config.toml
n_head = 2
warmup_steps = 200
decay_shape = "linear"
MLP neurons of a small language model. Each row is named by its layer, matrix (down: output weights) and neuron, and shows model dimensions 80-207. Each number is 500 + 50 x the weight over its row's rms, rounded and kept within 0 to 999. Numbers have three digits each.
Before each neuron's rows, "fires before" lists the tokens most often just after its 100 highest values on Wikipedia text that the model never trained on.

fires before: "|", "\n"
L6.down634:536487462511522390436542534511568484540514551518555485414533632540523461475492493482568551546453433557491563529522434525574453458545468506546459590412593560545412420429552443571543445471550531513528493452548444545476548461483471390480398553454444565484482528428493566456580402528480450492390553475566494474540487542521454582561534538504466541466485509556605557523468536505563506514507

fires before: "|", "\n", " |", " 0"
L8.down612:540429385535505493464475557514565525469512475498476489471464487570530564532420533446565444484507535531445503490476372599560440561552483519454441473471470544485537562422588583530462599504508496547477550459451482453484538493534504549430521528508503494465591425511515492403552433481461521446464484444612614503560444550499493611530494545529518519510482474489497478555477619481572543478506

fires before: "s", "es"
L11.down349:525474506540506520450481612558413529482415517466553485470559462557548415500634579480481480458467483455500460535554540488593557457533550488570473370496511564515459418496525631532478536541518478485446529470438468486430520533478445434483520501496489513557484446466489532589431465477435458628595455398523534502498499497519534562518515539538476386525575460525419549500517496456489407545528

fires before: " |", " of", "?", " medal", "s", " and"
L11.down498:476581511549464432413497474505434476360515508463425452478502502521483538486425468470486541526590511600454463505600516584471515503558466445551506522546590544504512498512536518573525507463489609508457517491436484458460515495524495547454555564394450465573589519513483501460458424588528385580474524479397463477496522506480571551444428432501486497505489475540553541465513489472526438560446

fires before: " |", "T", "te"
L7.down185:502499541538468464473571477582481449566418472518536551483499526519553436464534475521512559552399471555417533495434430543444475502461574521523486509433534462559369543416511661523470546480477454586517541547497504426477473424561582530530532418571514454613498428524509567560538462510526504570445561483491498468513516615470524501483365616523461487512550578468484487478470506441532550450523

fires before: "s", "ise", "ct", "and", "act", "int"
L3.down396:478445359483473563440559510398539568536500524467597450481518467514415484513578543504490570552494537554458519614490522479475437416425548470571501496435397407522463508492522484513414504573516458536499494442603500510490410447469505535458481500475473561478481569453509572549505514488449482550547543545518555485533545545531408464488435511431457485456535442428460383424442587569532559594517

fires before: "\n", " The", "th", " He", " In"
L5.down32:535511611558486502515548496509465501544523473424465528520491519527507491512580532508471432583518511495467434441469566440477465516482541542527498423517421421474605616535512476473441470592435472457529377541430516516453557511549486460465559520502586513468458437504539472394534482484436533441460521508529500431529464435573454501578409529487513439518544555465448587493478549527552487501482

fires before: "\n", "The", "A"
L5.down957:480431460492523489469489468436498565516529502508543457488513499479468399504484474508412492546501533577560533582541479479431406531445521390529413532479626595402377509504458573516557477495530454388479509462457485541507486399527416465588564528503485469434401473524461550559622521502471460503592577517496619490470500450497474507552490463459574523511525557493449526444472468440431569417549

fires before: "\n", "==="
L5.down730:428513462510539479489532400419533487385448578493482503556533509463534455524537516532543500441571440467489516467473464498553541477443465532575499392433503551398591406547493522530504521476518470422456524517521488495470487494415485564545465558445545572552382532530554498473512454501487578437537575394403489474489544514529547415568529473543506557481507544537472458491529546466497519425529

fires before: "\n", "After"
L5.down232:482510533470587443488513440524465499389414562472512555606510496532497482510490577450558537507509372479489467498571551433588520487410565511551442594532644522616493499490536510546428494491460461477557502518448495541531464480449420442535446502494512470464394549455378478477532544458448617430466524560478476578532452469545628531484491590491442536475534533537445493457545528461475438507539

fires before: "s", "ed"
L11.down778:517393557535551569466471409473443421527449466463526619497537506421516480441536512525508490503465462557432421434451465572499485473505532511428405487558482469493419521496455500483486519470429518504515417487429570453544505425597508459537512527434504531566424519408451531532546514520507507524453545466481442605520530531459464502538578494481468536573588478548495453485569497460424543549531

fires before: " as", " to", " in", " on", " by", "ed"
L3.down264:434521550498445552426473542546460493478561525550499538548576453471467573421559437515529597539615475397472523469431451548457542425476501541470460566509427475513427508487525549486582500538441484469552485633417494468586534489504497461492422584470486505446425521457430474444521492555482497529506602561488581493491501483458527610564612500520400569473548546491468448540480423548502412490574

fires before: "\n", " of", " and", ",", "ed", ")"
L7.down839:550459529492439467454446541564497501475592506482469494472422442585552515516491489518498457459513433583682511498467505502446527417486527429467513502439483618517504492589544475546416486515515493410565520519568510574494511526480430502498495577415458503514589541477472480516525445471471476553449491474462541537479444566491550536569449531425460513543553481537508504510507513409564412410566

fires before: "\n", "at"
L11.down114:480498510488629528554539470587521427478540449473489519496560574538541498458493546578502423524485344562475451568498547463535431523377464473509470522541481384410445522471570444500488474575516513559577499454473526542545474558534452518481473539552510450428573505524400492430392529550502565567418548432497462587550478566475428469552548487509515545412485530567473521462578488495443502499574

fires before: ":", "ity", "ed"
L7.down156:537528403442499500500516523447533481487478471521480566482548457482548590552485516473481505604412584486472486471465514504415523452452551472493503473520442432531486465545514592511497564550467518461518409548510473645494453514509489483452435482455521470435457519540525485502482490416552411577555575545565571572550464434436422482500439455524480513533509540496490404491547501497545520492475

fires before: " |", "|", " 0", "\n"
L2.down769:476504495462482556488540458469547419465461474488528530462540574547586486516527520530414522436446427500533459508484504494451540504487372576507565417504449439472467485521458463531454510470509510479331523528506499507571494432547453555528456561526487493527513502455466400482552597519534583492577516460511530435445521479594522476540470514578434460447463518528494552448541497496463452581451

fires before: "\n", "The", "-", "|", "A", "In"
L2.down822:490498549473469564508486385539531563457494510584534440587517569518513512485413517405460516558574544526427517456543437414457421534571468442506478430473521578530487467443431446536560547502483521494458550507524520460489483463532450550485562455528420432419513530502522539635581514546529439552558432442485474464451556367447502498434529490412451517416517466492597436546447494514551554546516

fires before: ":", "d", "us", "s"
L2.down598:474491449542399558477509486503585539446490479452481541482481539557516482500552479558469522527488483576496488590527505466469451557526481464520483414542460350524508506504453471511420493505431471513491532419500430432515440515494490605523482407577506537470546547413481544416551413484460453540559556498519533494527465507487595516531563505468411425557548511534479560569539508599510476585517

fires before: "er", "n", "ly", "ed", "c", "te"
L7.down141:446517448400473525417503544459508527484532470523511482469565552480482516566474534509570461464369500533486502565467424406459467506524610501508477519444552483500517548510356500489482504443534566528560461489501563522509500515605493493478453492591531541404480589474555424495572511427536539524462506443515490529540515522588485556478431459505394515486551489428453524500537522481534457598466

fires before: ",", ".", " 2018", " 18", " 19", " 2020"
L2.down809:359441455538506496546472484472501357516493436545537528444573564481464429546528461535448537490519429512480521465497456522519469498534474541551575473507570495500550578556529495538507483409399450515595412525523526391576505447525484461573509546505557577502380562519483411410489561529496557541579480471468473483610505483499486458555454501555511595442484525489420489524480520571514456467552

fires before: "\n"
L2.down828:438442472530496539410558478531558508538522502454486452481464481341536500508509536501487528495552526577576582587585390538573539583528554423496485535428624531496527534495524560563612502430493531506554537475413444554471508495423495482562453480554522496459485478552516438478557622526570533454553455435541473522524521492527633526516477495478486522551500525520393408485518419586527546458479

fires before: " ", " Republic", " Democratic", " Country", ":"
L7.down963:542553580520510560485511529497485509518472460540496510493517474526504510504542410507486551511558494437532519495558505512546494493461487543554596436510469524484509525669423534562503530406482428527507535553588431415501554509586497576578440550538465489581453466580529551510523459560455570568523528470555560513468469541446467470540358474488504510517525424524510480507540523503518433536518

fires before: " |", " 0", "\n", "wa", " 1"
L5.down1011:455560472576520496540447515527536431483432457497462479457494433546539477533598538492484476464533592513490537522518443519503481531532472525577525622466444475448563458592540483610484459512456633464491540582418569503536645479427466486501386524500476496473452422403465472521507498395458533485495455461519504471568456456534575512497537480464509497401475525543477606526593515481552499580529

fires before: "s", "d", "ed", "re", "tri", "om"
L7.down526:447473519487481384447440457503549445464478501574507487462533501522451436523406469423497467535496511533549539456522438528487515493534497513503510511519510498569541509529512487371559575398529522515503510642497449474473522542514459475534545538503593472477539463482538481524445521445523524559584489481564501348543457468585483474470394495552536450648506560484431485528383508483563550449481

fires before: "\n", " —", "---|---|---|---|", "-", " –"
L2.down54:433487567455523490480591557513446517435491426530420471405484556425530506551539533427472485434568542503478532432423507462496541477473523479495464536519479528488514561508521509481481506618504518449484410496494531453498578498553474520517513508460400462526481524570571479510507488444510461463509539515545535523546501470482478525456515456474536469333529479434497453540487557562442374426382

fires before: "|", "\n"
L2.down90:522508548441547541483514441416487463508435446578539443556532549548408516529469506462458490499517546552546457481460484401416584534454588561490441504535488571549512429410567440552418519545555507466518421458526491536505484544545509583592459551437538558355517481493452496621479460530506563523479480400428459495530493443566493444390552512510548462499485525573519451491556457536410472460462

fires before: "s", "ell", "st", "\n", " \"", "te"
L7.down649:482562470488488515457550555564518514443456471436437527466538430522452506451566625469482518477466456555520521523440499506493506534546523463567475508549477555510540488537590415584638384534554541552556571477516405452614459429531509505551512508503481445502491490485549487400520474462533498494625421450486464433485505543468472482516519661454597542445453487413504485547449488520446571525543

fires before: "-", "|", "\n"
L6.down245:433408568520465493428459522554464450515500463479542545499379484389462410526477446398490456335520531486600511473597499547577510535521504528458500551531453543513507486477516493522522462471492573409478503518495477480564481539489508443521509530529520477557513521490476583577462495598491531550529458496574586629527463483510463551478409546559494613485531556394508522495483381458608484496513

fires before: " ", "\n", " —", " He"
L11.down420:510606364415518388482462527441553610540559440536478481439499473494532509437521489494471561488539447538493547496434526481479458476568404467489441462494541500449497523577547450509466528489451527519516433542540533454583615460531435445491348481555490593433431503488529513571491522528635424504505522549433498534440477508533486452520522489494417489437436556539546416507501484475526364487512

fires before: ":", "o", " a", " ", "s"
L8.down1006:501512506417538527400474513533599464552541512490467400578523540515498462526534478622460506471465589523616419525534523495552367436581456440599461536491468437454533515528512541465498492514470507572508520516446515499534429504421597441455507502501480430518530518403574426490490475531695553475449589517502471519529470419527505505546564506514471488512526531523503409491411587488406434446498

fires before: "s", " of", "ing", ",", "ate", "'"
L11.down762:496548538422491366482480424500565421533467512472546435528464526506432577423547496506437465525543495489439498527629440488445576513570524561552490540584495551511414528504567446483515570503442541426492491451459487480497539476558496506486513581453566414545555420466460514474555406589470557536558479489544532431558528516486591490426491391467493421519505419417553589546469475521531565545544

fires before: "\n", "s", "n", "e", "ish", "ce"
L5.down661:484444449525465538473480472422498565399465458451592492449487433511506470617472503437586484516510604483598493489654390400599475409522424512561487500523514565548539542513396514486497542526489481634506548504512543480448446441544485574468507499542540445490512503439447529590535458352510532529511571526438414486548524579414494443491457475558619561491470534442416530512507483489513494488579

fires before: ",", " 19", " 18", " 2018", " 2022"
L3.down795:400510473515505516525504562553530387492579567436621534499460527575476533488579530520466534434538444500542385550470465519418449525494431514439530492464504595503527489472484453528523592548384449579500482489542535531541577517476538526558597506445498493520429598536417441542536517614531534589557513453529487482527596458494442529470509439533453491486464567478536560482427552471575558501538

fires before: "-", "\n"
L3.down726:486500502510508518454434503480495547563496507565398503452443578458530554537477480500489399502551487525584441555556433416514582505480493484528557515527461392584565601481575564394433583499474523516497508552622444516623514560433518488509534493437552507521461508482515467563559469431523573584539529549540515400568480575461459466568522458520599394478549536516487512523494483488539544483469

fires before: "ed", "ing", "y", "s", "en"
L8.down994:523432518522481496517404468470500561479495540489434558545508384539379515529504480501414448480566425497539507529538460512432517410529513483490555486486605440513524555460477599484591499555532553538456533535402461542605530532475620497453541519542513488451584369544548438565528521519433381558535546577546562501421471441514362481502423501501504503490508435556541498493549469556554586551481

fires before: "s", ":", "ed", "pi"
L6.down94:542483460456511598515445499583451515502496530447552512501528526463564524453492514533494524485543470588556583530442565433597492516538425570441483511461493512412514434525532468488535473628525514559537375539495476485559507586468514408530401443482466439515469492453459524467542448581456491455464479498526508539538452516507574475537526529475619497554503481486532505502425441456504460582494

fires before: "n", "er", "ual", "w"
L7.down282:541449468479468465429536539444521569478513466492525429464475507503408508551528525554476532547518527471495483463404511432545578589484463540523560412497462420527490572466406536520507478518569443555476560414508515485542458428565456555519558516510509517525504363492512490487478554464481549526385479530405547581460539459440534498489528532574472586493483471510550524530469531487533533423505

fires before: "ed", "ing", "on", "il", "tion", "ly"
L7.down546:530539569413459512447490521428472513387532497466542526534559499508551544563486521525510487496500561484485501505482451445587480568517384519495538341422467470498440484542539470492530455546492443471425488516441475516531595535477487449568587559512517450466574494417486486451358399530518525492413526580489496461523574496522574405433472514503454603522475517478454541581548551515548515525451

fires before: "|", "\n", "6", ";"
L6.down152:472540491408499501485532429520539544577454497503405506494555550519508467503516524488512453423513578585416463554488533538495449536467535447517436516415582468482493547438557464481502593506430446503547478457474504521459452517486578447509565521383532429516606431513475518498547485491426497475503558544606619511528476616499590474470377538473437535531473492486532516430472561595597501543437

fires before: "s", "ed", "pt", "unt", "-", "ci"
L5.down453:500469520471486478505571464563509514552528441546535526443457532472486484528501424502535455520412502523491539397500471494514590518510471579518508552392539455498503471588515615614563596452465466536510492482491462480490537526421500461605504534472489525530451451428535485440376569474503540528532567532447570493571583546527628485440479551428524414486604512506482512480559446472535515488492

fires before: "s", "ed", " the", "ing"
L8.down412:512536588519528588599580485470478522413459585556483482546533452518545423517515465598497483490557479410503498448501435557571493570504569453434573452498494547452504491481567555494500455490412436464446523450443436394481518545406412488495564604619469448472472464437438421502414516562541462464461507452511521560457537540515469458521491472458540557514515509526537514534485440523545526535455

fires before: " |", " 0", " (", " 1"
L3.down672:592517473530496422534519520409407482532485559566501468421486530513446564530446487463553477585448441516526576419523532452488490547522526563483444472491458450469426514431502594548522534435412505536479465536461510464492536527431452555488442619483453467412560518483508372435545478530481447491544435434565478558413422458521448567409453442460533484498537535388512496536565551565556553474594

fires before: "|", "\n", " |"
L8.down572:514450500530446470482535490493529461431545578517495495479491390569485532603490539443524507469526480536474458492499501516590517438546551478433514476508547517468458513430528533567553523529435484492552393415518559414449549482472584512515442573480550532531489424501438447612515494538570477495429555556553508545566462466470512517449442519471500518653533481606522487485488551528562545523490

fires before: "d", "s", "und"
L5.down385:473432506498463469390459543439470493520520635537547474555397481516614614500579559455514603577494486580544515556410533416535539536404427504591497519442556457527566449523479471545530399542522519494466430469506511515487434508465422469552516512544567526483522597513459480460575500546531510459591465495426501396497494495508497542579527511564548464463452561559473509535508448574530480518566

fires before: "s", "ed", "es", "d"
L11.down916:491413586507524642440498545573395512469418469521558502564473510488590436538424555522440510480523452522559480545525533510527508558527528410467509508417560513474518503582449548542469397485488542456512475433485472506578563456559469548587356524481539536574510504419595452552518474506500527534431434450559502639483507529514477503448457472568460462574500462494498507472478524485565615588508

fires before: "\n", " |", "s", "al", "d", " Di"
L8.down850:540442516449463466456480486490495447487549483434495521495575512510556508500472503510484515586479471514537433539414433426455464526530494534498459462503543541493477540472415439365443478515532574378498484516484482538464517474440534491539480467494486460326592454474513476479501482444454472582484605499430534491499579500450580596521379484496523459512450525495453487496446342566460582526489

fires before: "\n", "as", "The", "A", "y"
L6.down297:590528442481452516527379507571386472506509513417500466459502411565550488432510462568540580520499533414485507498493463541532576478505496551570445533613555588505483556518532542458474583492528439410594481460478484563474536503373520440531483444455490459542552565516480511418486516435595415520521533427607588558448493512491531496491612472446571519514444520533461416512499430546515565431542

fires before: "ed", "ing", "or", "ment", "e", "s"
L11.down105:563505500443502493530486455524447578525550556484343428514510457493597603542567552494360491545511454431499487493544429429427498535521519548374623528523469512467518489549457440591548542504469507417435573475419459484529466490534507495488435532479501403518546507546494482509458491547509493512506463562510508491433534462520557469413467466480484565516510530538503608578476557567469491586426

fires before: " ", ".", "After"
L3.down689:433423539567426585505457555433518420473562462520471489539509514445515493462449473468580393497516550483461497510453414465411494531604445596480526504427527574516502487456515408496422484545553485474521466536607571498455438480393587458535443513453540511511435526489455504480537515483480529547530473501467429461525423544482610531495483516543466521579553555485598527461462544489492575539524

fires before: "s", "ter", "y", "e", "ted", "ce"
L6.down34:481485476575536529498576564454462509496482493416513521457478481458483527499514539467499527553529523454521480516574441400564482496419561510489484550528528506569480443513487477421514524450525550504598442443501523508493479542469465398496510529545455466479451536463472566512484477501436633565477386522462504483488496562560530467447405443626543458526505387466578506589571485468379543444588

fires before: "\n", " ", " 1"
L8.down70:550511441556462500545473515529549598454446558519499542479441584404433523540510571566454534384597569513547489599515584477453583436472548404429566414480523469533521573539427505438495544511398615586573482557485461455570511506442557509577495566496503470501492546490500529451532452483458538507546442487545464504593526493459446628530582443494470416444471487498518462556478564522492445506462

fires before: "\n", ";", " ", " |"
L3.down12:524529430560493441543545516513532607499443555483463533489464519530493495517538445464470512476500459454481456442480545425446580545485476525565553448544574490541539515420541551416484541503467509526504486488546379485434508532462496418546491446483518550439471496557535507534533508528529491524442366467460527494415435549569448520475517424425523490420547505544414556610501507403598474540485

fires before: "\n", "The", "A", "In"
L7.down194:544624536555505515457501532585449468409474511472466512556529394485439486342444424479484519576478500562496448536485480463500524437535456537514469535462491507426563503532575536412515446568515475486600510547520521543451459488462587550449492485500455461455405458546519473593520517463604484508532503471504486538434487546516530508435491494504467500570527512458559522549474521540467540539474

fires before: "\n", "=", "-", "S", "The", "A"
L6.down196:542571507505492459571520443540573395464506486605432552472551472509446533537499572478478504529558477561456518579542431432569402513535433552467483471544419544397433543544474556447376434451462533473476544455496592496650489491522455536568426455527449476485549458560439567422521531586480409532525524520479432466437481422613488480502519539473454520445613515474523468436536380453483491515523

fires before: "\n", " —", " ", " –", " 1"
L3.down856:525510524406483590534544479430488568529545462420391469505458473475522462488640463489526588462577462551403586511525554565544437496430594423530494415441554480504527506530514458441528522465559544522502403490558450489498397541573502507551520491473455473394495529585459475529533579557519476548525483577408492573575464541497481506550556493588511505439501563476567468570457556579506412384413

fires before: "d", "ist", "bu", "ence", "ed", "ment"
L2.down996:556456562546476567536430458471458538533460508550560512442517484507512587451485545479499538499533466414463470480450415529498527579465573532550506460517358421523509434470480463529476542539457463585433505496553498496380446462497499504474479461540545531461493576532562504385449474416592491392497596599585619500517501418516459439452448558516470601534542509538608533524615467476535515482506

fires before: "ed", "ing", "d", "ion", "ation"
L8.down126:478362518495523471540476515496453499482416500524553510480569461479502548563456398575570522495514529422528498437500555500602561509474466587374518492427473581578450463481501480439537459399421478478511592530490529539487475510466498428506527504470453434571580466509530472527430465475476461521453465431482559501482550483510495570538483481453512567586490603474495462410501559479454558495616

fires before: " |", ".", "+"
L8.down1020:450474415551446508528501551527491391450492511496477521480559443463520551503458493531553543505411529472464566572626436491531556480526550452525472591510531453495555498440584396512515456498477453562477469576516484489510444465451460524501466448475466468576447495451526487474546561609499531571443510499469502555520468422526547514424484488499634594454562503463495456498489494460457505540438

fires before: "\n", "|", "."
L2.down246:491577518533489421504486490481480470497531421516508568483397494477468485539465522597512567490599473539528478467529459524485468601522476489495463448464561590440519543553502544503568510455484585544517418464486497475525484535504499480558438535418549519479512564531580521514636513479480461453566481477531495480512516521576603503457476501475547496472533540558517479429486492533530508391470

fires before: "ed", "ing", "ation", "es", "s"
L7.down765:531500502515434534577426408518604537410497490362518415527493549461541439502500528460490483550523462471487508538469484527517517546510490472513513452475639428500476436493554433473568473554510443444505532451527489480564502441543588580500488412411447378428511440544537513526410480527438509451478418507502478518449575536492536550452501476501458373517482470494565547573565418553527464440539

fires before: "s", "r", "d", "t", "a", "et"
L3.down673:389453551467465549502522452514425513559487463535464458467493467587530537528452551505522460453490564491413517546469523603450577522566549452512444596475389594605468483444508465554530571436490530522552406438479521469534567558480520529483578427529460555482514581536510425466382419542551517484520478533462547530486571535466480521487516514507526427443470474410443536446564581475503552586406

fires before: "\n", "pt", "re", "com", "ing", "ed"
L7.down946:543570564465492521523585397449507510490470536594463440411426517437463529478497564454554451470538575508545419519546455440446458532506481536502555530556493558521507504524419498557529531501436560530610492460495530532514480360444530463526516503371514558548519480439463386563546452522583471491448587450459395428528477502515386485529504507429507488492575498572528529445496571362505519477542

fires before: "\n", " High", "The", "-", "A"
L6.down806:453485527518554421416445487484412554506496514464504483455447443493519472491457555606476429506434475482496496575552521475441507475518570478515604466474594527462373522470429458456468507514558502509506482491474441631428502444461492509450551593465543422385492438493511476589519445493480535521501431579501504456563443530485521513512546518467558484524521526502548494592490494530522570494528

fires before: "-", "\n", "ous", "k"
L3.down415:407551608561603571554471478407484492476484494555542495510442439543500555554470511528413477483485533518533396467544535452526469565510549516530489523516454439552497410532558541509499501574534530532447333429528468489490455556460524480603474484464565528389561472473521498553610529547506473430536505508575539495518459511453522503485474452418458541456517530452510534571512329472466521524500

fires before: " |", "ed", "er", "y", "|", "o"
L6.down153:472420435457402512493432438475401529492479378579516530563490540493497487467485445508511512480489521484465529547452477557418473425439513492502475479516527415475501625511492540477545459525524467488520481483396459591506466540471531397492504468561459568597446479507545588479478487527584487558524504583422583532600593524474577452610507561565500487523463504563477538486500460514445471499564

fires before: "ed", "d", "N", "e", "gan", "S"
L11.down373:535421474479462498449476609411462448613513462449514593504557424470629531451566571493517504529556438509438410368541456498589490531508507449467446542554479470460498544410491518606471512448500581593527570458584545561545496563523482464477530528515553459556561504466498544473498442395495573502458518537471518539544520432482521498526527480508464506501574527435541462566495572517463560476535

fires before: "s", "t", " "
L3.down69:594503561388567516529432479550476412531515398541456459550481514517479485552477434529466478504589475478545499515525499517597533588504467494439513492490504471552458487568474553646474433492511562456438428568460474516484462482390440440567560559421484547501486468477429467427527476492549508514500556454540516518556458602526545540504503527558462468567434550451621544534429537438511509512504

fires before: "\n", "-", "o"
L6.down123:451451513453470446492448429478417597509516488427456592443472472562491538459441590518467409479395441499492492505499482496489431493446508450528498511517542509405483548519505429503372568502493459439421488469460509503522409557529563549586493484580494476518493440439457547553572574509461427497576497490460507399544517474533514485477522467430516584493479508563541485594483519494531503551524

fires before: "s", "z", "e", "mp", "ck"
L7.down229:562448518509482522549540556531414495548465503552477538532467545482486566435445493616533612553537545507561503371508515530473481520477553485523482523460474501479525487443463631509452501572590548490480511455452490527552534439583522451500555560379539555562565534535399563529610512477556473496544494513426467525461489396515506449509534550534535516431532443488457454484472467455569605586468

fires before: "s", "\n", "."
L2.down674:520533487549460457496448454522454576521477550504498473486543502447477424485505534479477535583496493479547555488559538596456522463504550448659463462453529502508520571500462505403440560454514474559478522482463457574562536435477394485585600452469481486468438548515540499510532443506588459498508529507514484466444423450424452518524499493499536461526530569463570454545537536583516497550460

fires before: " |", "id", "es", "de", "ed"
L6.down774:491494495495579442547453392510615460477508572485524510596508514494464434465540527518424415505446455564465584496456527522557477498507451507456489435451502454457468505491438535392445528485383466518489472604555402428544545506519576388489509529516547546507477473416532459496612469433530577499435481488537488525431467572437537490472432558509500482530451447535464467507472536562440514545547

fires before: " |", ",", "),", ";"
L8.down232:452515425475507489507491496512489532578508489513575517539514435506456600454466466650480574465465551543415511495479502470521517548488481465533448582393430552484479564359526540468492482477567573529532613465524461541523512467564490534549472523477426487416540430537503551492545489618520526480524563493470490465538514426408513560415529605495419435471560478473448479550502518448563519514541

fires before: "\n", " a"
L11.down540:483510485458505573541529457529511516517573488498425444563421570547538501483564573516626548493461504427477458505496458525524481463580478640489448532449517528455492529470508497472455522413596504473511511515477506584450480551448519568559453486511476503402460459528466486441486518511505550476419588421472471530504412466617404523596469578534436539511423468537500471477473612488474452488549

fires before: "\n", " The", " |", " In", "\"", " It"
L2.down662:506498487457507575510466500538494376536504584478504505466450429388579488481533551481554586433496437545455567465509488537503478452570441498571562499509433496554494567530457465491615419523489483547482458534540448447512517478497404405539424522510556479459420504429530373466478469465519439469464416502598543480525512488520465489531453505541429517561514547561520471439552509472474573449437

fires before: "|", "\n", "|---|---|"
L2.down910:480558536513464509463444535494509468497522405568478573491505573546586530450458422464487460450534482496439472474494538530472481508448383563425469459456466471449498424453564542556490496510532589596454515511442491505546635575487567517531495596409556462523508531490603487593461504467477442567521390500536541563559513526508614539383527444478595507553552530475547510535585507441462547426573

fires before: "\n"
L2.down453:496586444422530478539491481514483496471507525510450418525624390499531499411514562464498499518505537547522479445513488461434490527549451441643479439466435513560529440558485508557445508510517533508540469480486425584437488498380472562530512590595505485415519486579470431534505530491538532451464450532491565599544500605536447476513489447538503512428526479571514494421456504423516487459517

fires before: "s", "\n"
L5.down600:503545509541558524502530471425478367493500545450559436479462427571455532462560498491418444510457536422485465483425511502467415510536551461456548453532409424519552451506542452501504483496539473550513475433571412403573462440463514504479540519479509513492515472423547518502541522499510551444565498509455438499476487473505403546549454489473470547479552672500504529558400462527511446562600

fires before: "\n", "y", "z", "s"
L5.down891:448568524448512527512456539488468503397455462476450481467481488547531529549537464442553548559528524488558378454504493456468524480453567396448502538537455429531398508558496459509521490553514514478523497457445514532488504484494509499534570601473469526476485412499481424458516547551404521518450535393525520554421498502493557415486416508619474553442550535545546535550553492493437551552476

fires before: " |", "s", ";"
L2.down454:356504466498569497600472538514468473479501609505548499532420481497444492457449551533479569516587493376549454501477423544496486592543539508595561406504453480489556552532492510479481495513559480430527460461616452477484543499542547492549463559546465404504481455480431565473536490549533527479576499509582529404488475579458572500476503538494535494469506494541429479471464541534468481617511

fires before: "s", "on", "c", "e", "tor", "t"
L8.down393:494455543482485464426452489507501500551483577476458535545533466529489459491531440484479487480464440435562500420435503557530452482420530395562425535469550471530545515471495485418503477507554476548543430559454517517469449478478512503593511596451590526547482461571468475528455571523500509519545488494454478558576485460503509479565534467606515509502557538448486546637500481456471610527472